MLP neurons of a small language model. Each row is named by its layer, matrix (up: input weights) and neuron, and shows model dimensions 890-1017. Each number is 128 + 32 x the weight over its row's rms, rounded and kept within 0 to 255. Numbers have three digits each.
A block is one neuron, or neurons of one layer that tend to fire together. After each block is what it responds to, as a language model described it from the Wikipedia text at the highest values.

L5.up1003:092092190166120213161140060152134139119196124150116122150118162150090131140091124182104070148171130152123125106150103167138106105115108158117086050124151150151152151137054116128119103170126167099127134165120157158105126147122079126156153140134092116127149168084102182153163107143112139059106127139161170171158132098111102122137156113105110167151113157155109140140115093150128144101146
L5.up1200:143084132138180090174147128146056025076160208158095045111123115129146116136128176135087094116153105079130083163107119149126094158121101140100090129135109198139183152122069098085149103133127185123126148172119201123126135163134130122139114105136112132094118124102103123160123083140143195143148122163113092162137137123128151152062117064116069187176128152171113087138058087151162106169125
L5.up1447:070139130166142090146135157162144087135107156165199060157086112099118087177108099164092131170134140147143119141150083161135155116074105120072000104097065155116110146146134158113108148119125140119131165149102112114093202141131087168102153133119141158159116131150144089122151155118152138139155111135213074182154170107136139124131094212154050184125198145151081125085132028077087096089132
L5.up2293:093156154056119152140190117129102010127106082112130120093117129096081097104111116155154072128099129090120080116173155066138146142122160102131076125133167145174114089091069127151131162097132131173116144132148152116149109148110115154163151178144149144117129105157124093148103113115177128160159080091111140137124126161139178126107134132179138151130082195149124094129085053211115101114188
Description: Military unit and operation words. Word pieces and nouns in military-history text for units and operations, such as squad-rons, campaign, counter-attack, positions, Division; weaker on scattered word endings elsewhere.

L9.up45:134081092139134162101137135158169105133131117157151131080103176137151046187117127124133097098177063127140121111169154114149140171106153105086140117122037107052198107130157138183121183129164145098087105132128134135107132087104089130149158148168174177180144150092129188129070090228099161128116098125122141142095166132098166118067103135101110088128084110121155133111082109101150122142117
L9.up956:215125139105097102159150137125089164099130109172110087151133098165149094159148146125096170147149140150174091113119127176152159086105094153070119146172156104120185094131105178084102154129166138154087104135137112119146168147110115100102120145173139133168089142103098051143145081185096125134150121109110132199123151147133123143073107110123187130169109169143123117095142107124104118127116
L9.up1115:175150151114092136151129103134126104116117112079069081141078120121148126109119127082066138175150137117114063134155089150108152134086110088134100128152135124149205125105140165158140104164129159142144157132186118165135165060104149068125153115126161132117148084116123064155186143098127147086146145062138119161142148198126154161116159147169132170172111145145094115125152093134149123129146
L9.up1702:153187133081114124096113154144145133156102206114101133057064099108060089128146164147140087125179123076168087093092129123103161115167140130055111101085111088108149114123169144127111145125146076115081144153097104122131136165158092118176147104166177119101108199106155104120203082177163139176173091094209132142137107147170094167028147157111114069098066114130111066165145078099162098164145
L9.up3120:119094136125103137085119091168071050122129137078160139114149183128105079145099156131127114126157147116183090115113058134047081130163166147103082088092119183151130150110074113149145111087115161131095164111107107181149164120122108156211100143121137149147126104038056095095155120129085122131112112113187148105137108172079186091167124138073094107120076095132103084148054048165110092131132
L9.up3294:119117135158141158138113127104149110051089140154075110101063147086105098118172118135099154163125158121133114123116111139162171160156131195080126117066097174109138106143105142185089108119119172117155097161183120143150135122143103088120123177163153143116155113099107141200210072121109141097103090090214188136167117099128129078076149098116152095188077111140092073118147125139108084105142
L9.up3892:097155069114051102130129086145094072097143128104085093101079115163125135072140117142105119118125146160141100188138109143110112143150019080108156140107124194160149143150156130073196066145118131142118107167093122127119102171112135173149075135068145138062117152112124101050138116155113087169129098158152085140150154134102088154174166140107105091145049070122107162168143119106178118108147
L9.up3941:146142137097135152115176142127101088121129170113101108124094152179131075179164093133080141171107077098216132096143166169161174120086140144152095173141149165131104145125045090127150104104164152149133153157120148103136156105137111130139117220183143168118151125103119122147130111155167121128096098132136140165142162135113097134138128138104178138154142134132078037127123154145097058117127
Description: Possessive apostrophe after names. Apostrophes marking possession right after a noun or proper name, as in UK's, Tokyo's, Corps'; also word-completing pieces like Sub-mar-ine, Iraq-i, Chile-an.

L6.up789:078118133171111103176146125131081119125187122122130136128156100118148103157160091086139158106123143141123110125161107136171173177140100097126110161109133139096132139169070045132157104128112249163096160160129159141168144178128099179092105141057139136149155126121118093139151151179182141120131092190121109189154104143116056158160162144098105142151071119054175105112109078160106081080104
L6.up901:087144133165092132179091110149097097159161134177173108074132150065141137178165121142125153113136116138143092146113104154121127109119080099070128101078105146120155137155111120064113127114118197154124161179111173123112191175153124143123160130137157137127148115072142096144142130121114142176133096191126118113077151149081084140118174111176169130175070080118149062118080069121067079118074
Description: Word-final adjective suffixes. Final suffix pieces completing multi-token adjectives, demonyms, and possessive apostrophes, such as blu-ish, entert-aining, Ugand-an, Ital-ian, and Collins'.

L5.up641:102113154139138107133118145177108094176090104127113129114190093167181128112173127105141094171144107087121106138138071140165146168127115117149108093131139129152089121104128149093126099176139105096148120107061200072106190170185148159148148092149095080113131109131151148104180086065099135110110150088200169107146136150115139144097084125105137144173133127131182117113140144105080037159146
L5.up737:157142159129054165142139118123145172109081160109164105116154134084107133122135131111141086158050142161100129085145137143100142125096121165121100128100175121112129135098115094172103132134105074151110093124093104067084088162119186143102102164104084140187139054103142126150114114122114132141117110111145172110136124143152108140167112140135187156132095074223116129097128124155139072156105
L5.up1093:163140130170140045143183146142094133159096139112155166091132041101112095127065066158119086184118136130144103131159043134105145142154073094100134114086088177126093132126168105120106117121187150090085146144137194035134170143172091101128116130156110123113165126120135137115113116107129119157148118145217102183102195183103148149152115144086144176106099089062138101103161121133098115078149
L5.up2566:143120128088096227171177139102152146160136128144162080108085036089108167130130068131177147179118134130133179121141095159150131157136125154115085109069131171119111102139148159194076179118098152082109178101119165101153114149059175126079136110111152073141174068098154105137212092132120121098123142162101086158129199145113076144103147117091104042173145076115144102092131145073086039098109
Description: Word-ending suffix pieces. Final subword pieces that complete a word split into tokens, mostly plural -s/-es/-ies (streams, logs, rituals) or verb -s (withdraws), also -age, -ure, -ities, -ant.

L5.up1540:120108103164114132111067122127157110071075110131099122160150121119124104090135150119096140184183110095118131157148056121127175145104144122156145116176110104139131057100059105120107102170117119185100170192139112137186084156221146106111109151202188124076132151142112157110169157101128179097103074095173154126149121165133095152113123126095157110085116154128148113172096113118111087115056
L5.up2499:155128108100118105094117100106149147140096151118197100124083091115091093102090189144128101138141148064136101147155081125123149141113146100121086086191078084150124123154083213084165174109121137102139091169123139117159127123167115134178123124140135176095151108195163179138140122133119099165112086150179124081132136094107070127176113138147142181074119071084174199126159095114119084140166
L5.up3114:080117136151138085126094175181119076159106139149169100057099149101179168140155134172091121095110128144141097140068136073170188162130055119158108091140112119150086123141134170084108067107098121207107141127109116120166132166138147122122130142154193155135130092132140139162129156094080159093149079158100121144125143109078085116104198168159137126124049136140132091083146131125145160147125
L5.up3183:150068121098137147129143123110179135134106174096193160073098154148185140171164139116102147166106144179131152079112095109129094149100138133114101081181116119115149133144134175110167133199172122165117167205126100137105126075136134132111098115241093119195138077124128161171121155118166101150078059134185105098098092149168106092074093176185190103143067109127114132111136116135108137131067
Description: Leading digit after "the". First digit of a number, usually a year, right after "the", as in the 1974, the 2018 FIFA, the 1st; some stray word pieces.

L9.up217:130057109090133149156149128119080120111121082142093100125120083144149091146115127178097130129113165161138162136091150161110121116114109159078123142090152115183131118083127078075145116087193092101123122099119155093163159140140145202125143155110141116156134110116158079082148153087109109175131113166145133154155140138078131000180112086095112095157153150139164137131113132121125148104109
L9.up415:117151130089127111138123160119144045142102063112073079104100169130129130127091150135122162145122162134122075139120138125096174129143122101150050114152037091085143114137100110068127100172161121077127136146134124144128130096105112145099106119179151126147193136146154125156116180135135133183123157148093125080157193186126157092142194132119162165131163142125121065129131122121070132150146
L9.up1227:128151091105077079141121184165110106063121064132142082065108124137074092146169160125162141121161187111117105139134157202149155107146107163098145155150085055116110087111172122082123121134192125070141145165092234099073164200111110140127122149134129121180141074124104087178157191088147100088107129114129132085210097171070095165132146057157092143110143140095150115097079163137142144125105
L9.up1541:137118130142092114214144157123143103112091142111147155106174128149117160126121070063156118174131117177126132101175156165139161130043098082073104162167082214181105135187090162204104100092104151159111102141146152160159176138090181097106109170119157156126077139150104140117187159163131117114162169176175116095150129100120175145134105122071100113103170085109126053165140162146108103138161
L9.up1827:119147117142103139161116154130107109108110135160138105055093142162129090157118056139120087133133133106122074082185150112157116149130086130177079109103128124148119157091131105179115082140097163118150162075169195117103120171148077157073080119107113126153126079101145081115114181132121112108174109156151126133122152078122114162053136176151148087118194094127070069083126072165094148142136
L9.up2310:087099118136097114118120149144130084099097128134098114090123120189150124119076177118092077088126167075122108126144074103182124162155117144095101121135084166148065089114119134165076132120112058108109151067165150120176120124112130159099130118110133171140092090053199119161139118056172055133116137165117111101144109163059172117145110119140110096118166118116127113094166049097119126142158
L9.up3540:117103107068110156149177094162159189101173127140085108164130147160177112160136157145179116118113173165092087099126136156183070113133152083111136145117123139104104145140097111152115138105142095119125150124149144140116138094135138152134130115137174148102129106010087079113113090064089087134139109086177142111127113075170164143076120116151146103119089099138078072144153061157111089169139
L9.up3718:126125070154088191205122112136109133117111115137132114114135122127121111174160112094153125118122071117183104120167111159136054093132103106118153142139135147191113155119110133125162104031150128093086186147102151152072129096065127168163152168172144155091119142116087157073169154174135128154165105146083152166195172145150112181111162137140121152100115132119100068116110113145111064145091
Description: Span-completing tokens. Tokens that finish a unit already begun: closing parentheses, mid-word pieces (cap-ac-ities, Pom-pe-ii), second numbers in scores or seasons (1961–62), "of" after district.

L9.up743:173079094086181174084191161154139112116181067133123160118149135124085117115072117117032121151059159159117145175138124103150110111108149165097062175097161116071141100213119173164174091101159176140105103067138143174183142118147174106132118092139124116082094117145099167134161121139095152108142071124178175146129138112125072120077115071205118095161074088202120158121098109073122141149137
L9.up925:113145077127145162112117167104131109113128080108140124016122177134063112091143208094117175195105147132131146125117095121166146104086145116087104071145138112144153077150104131098172081156175194119109157130155160122148079068097089147117146170157099131118126106171125123123123123126142185109059166189141124191129073146095084113177132126118171136155149029163151102119153174137103180088157
L9.up1145:214084090145165164078117145113174140159169052098179081124068153121098145139095128198067117120115171130116059149125136093208140068139126082170075104168128082123131114106156156131123102160148141131124077163129068065146100183137161093175086152140144123160143160130109118125126190135119180084129113196122107157031199135122067135112111059096137081150070089129150137117127176111116117140182
L9.up1271:043129145119081152101066168161107102147096130126128183129164058073126153141096133165153130150079082146167209105132168068135148120077119029071161156111109157064145104062088117158114142143136155146090077086122108126121115185115146137137167128182104128160074152136100097180117125102114137086150128112178168126114135132092118090140131162099095115116101186094096150137083160135113135173053
L9.up2381:182115135102105136060173156141150124159153139098133109122106168111117135112137111177175157112125198094129146153105145121160153109128123089082145127078131165138189152143147146169086141177090133115136070136130145164122144158119153126124148120159119163135107150148110177029127104085125110131166103164095137107063085128077109090164117106131084097143083082161126151136029102084104143134144
L9.up3286:105119103167112126068110141168122104138158113150136115132147154128081091114088188123161090187151140100081151159067128107146124109087157168111093089142148196096156084108138154155162117123171076122090108192109045117177133122114120087086147114075128164150101081152077122095125111119166175051172133103174142139080040114096147104162110191132082125155118115123111108132120121093166122164129
L9.up3337:084115137134114164091149204049109133115137134152105163089119082120145122129148126117127137090141176125125205152174152048128081155126107100116100126091100080089104075109101148100186132155154150130117128138129096112132122119146137205190131189175110097232090101038106117172098175089087184118070089076146127088118125094107112177182141135151130122099083055144122051134153138140208146166108
L9.up3607:118118077156156136152128124116106118140188108071105120117146202103119065143136162138143102072144137129090144107133118113137127115096148122130119108106134133131120133134156127082209116130156119172085065081161129146151084080112077083125144155177174117190146113153140108235110157156127160091135075123152168131032145050129120035174137201099147141117121066125150113136117136144126137127147
Description: Mid-word name pieces and digits. Inner word pieces of split proper names (Buch-ar-est, Ar-mit-stead, Col-er-aine) and single digits inside numbers or years, mostly in lists and tables.

L6.up1890:124083135144132150081161132141172114117106142087138136083108106078154141108134154139162128204042119098143108121151078107160058118145124105112106162144163102101106045126107153123126122152181102153133118135085108140119175152089140098133113177098146139115123091142145083145180146138096095088135070095144123079147092086141097113180110101160130118139173114128151127181145187132130141116150
L6.up2508:153095177134116170107128131117148134147111070149154131129169102135096139081163157135136204067128136142128089136147073125131110111119146101076067127125132135120167086078067129085129161121144082162118153176140173109135156108091124116146123122113090131139120160112164105107137117142160144120164120189112069130132099132108149129140154124119185099177048101168085177094176198154128063145127
Description: Year first digit. The first digit of a multi-digit number, mostly the leading 2 of years after a month and day ("September 24, 2019", "= 2020 NASCAR"), plus occasional word-initial n.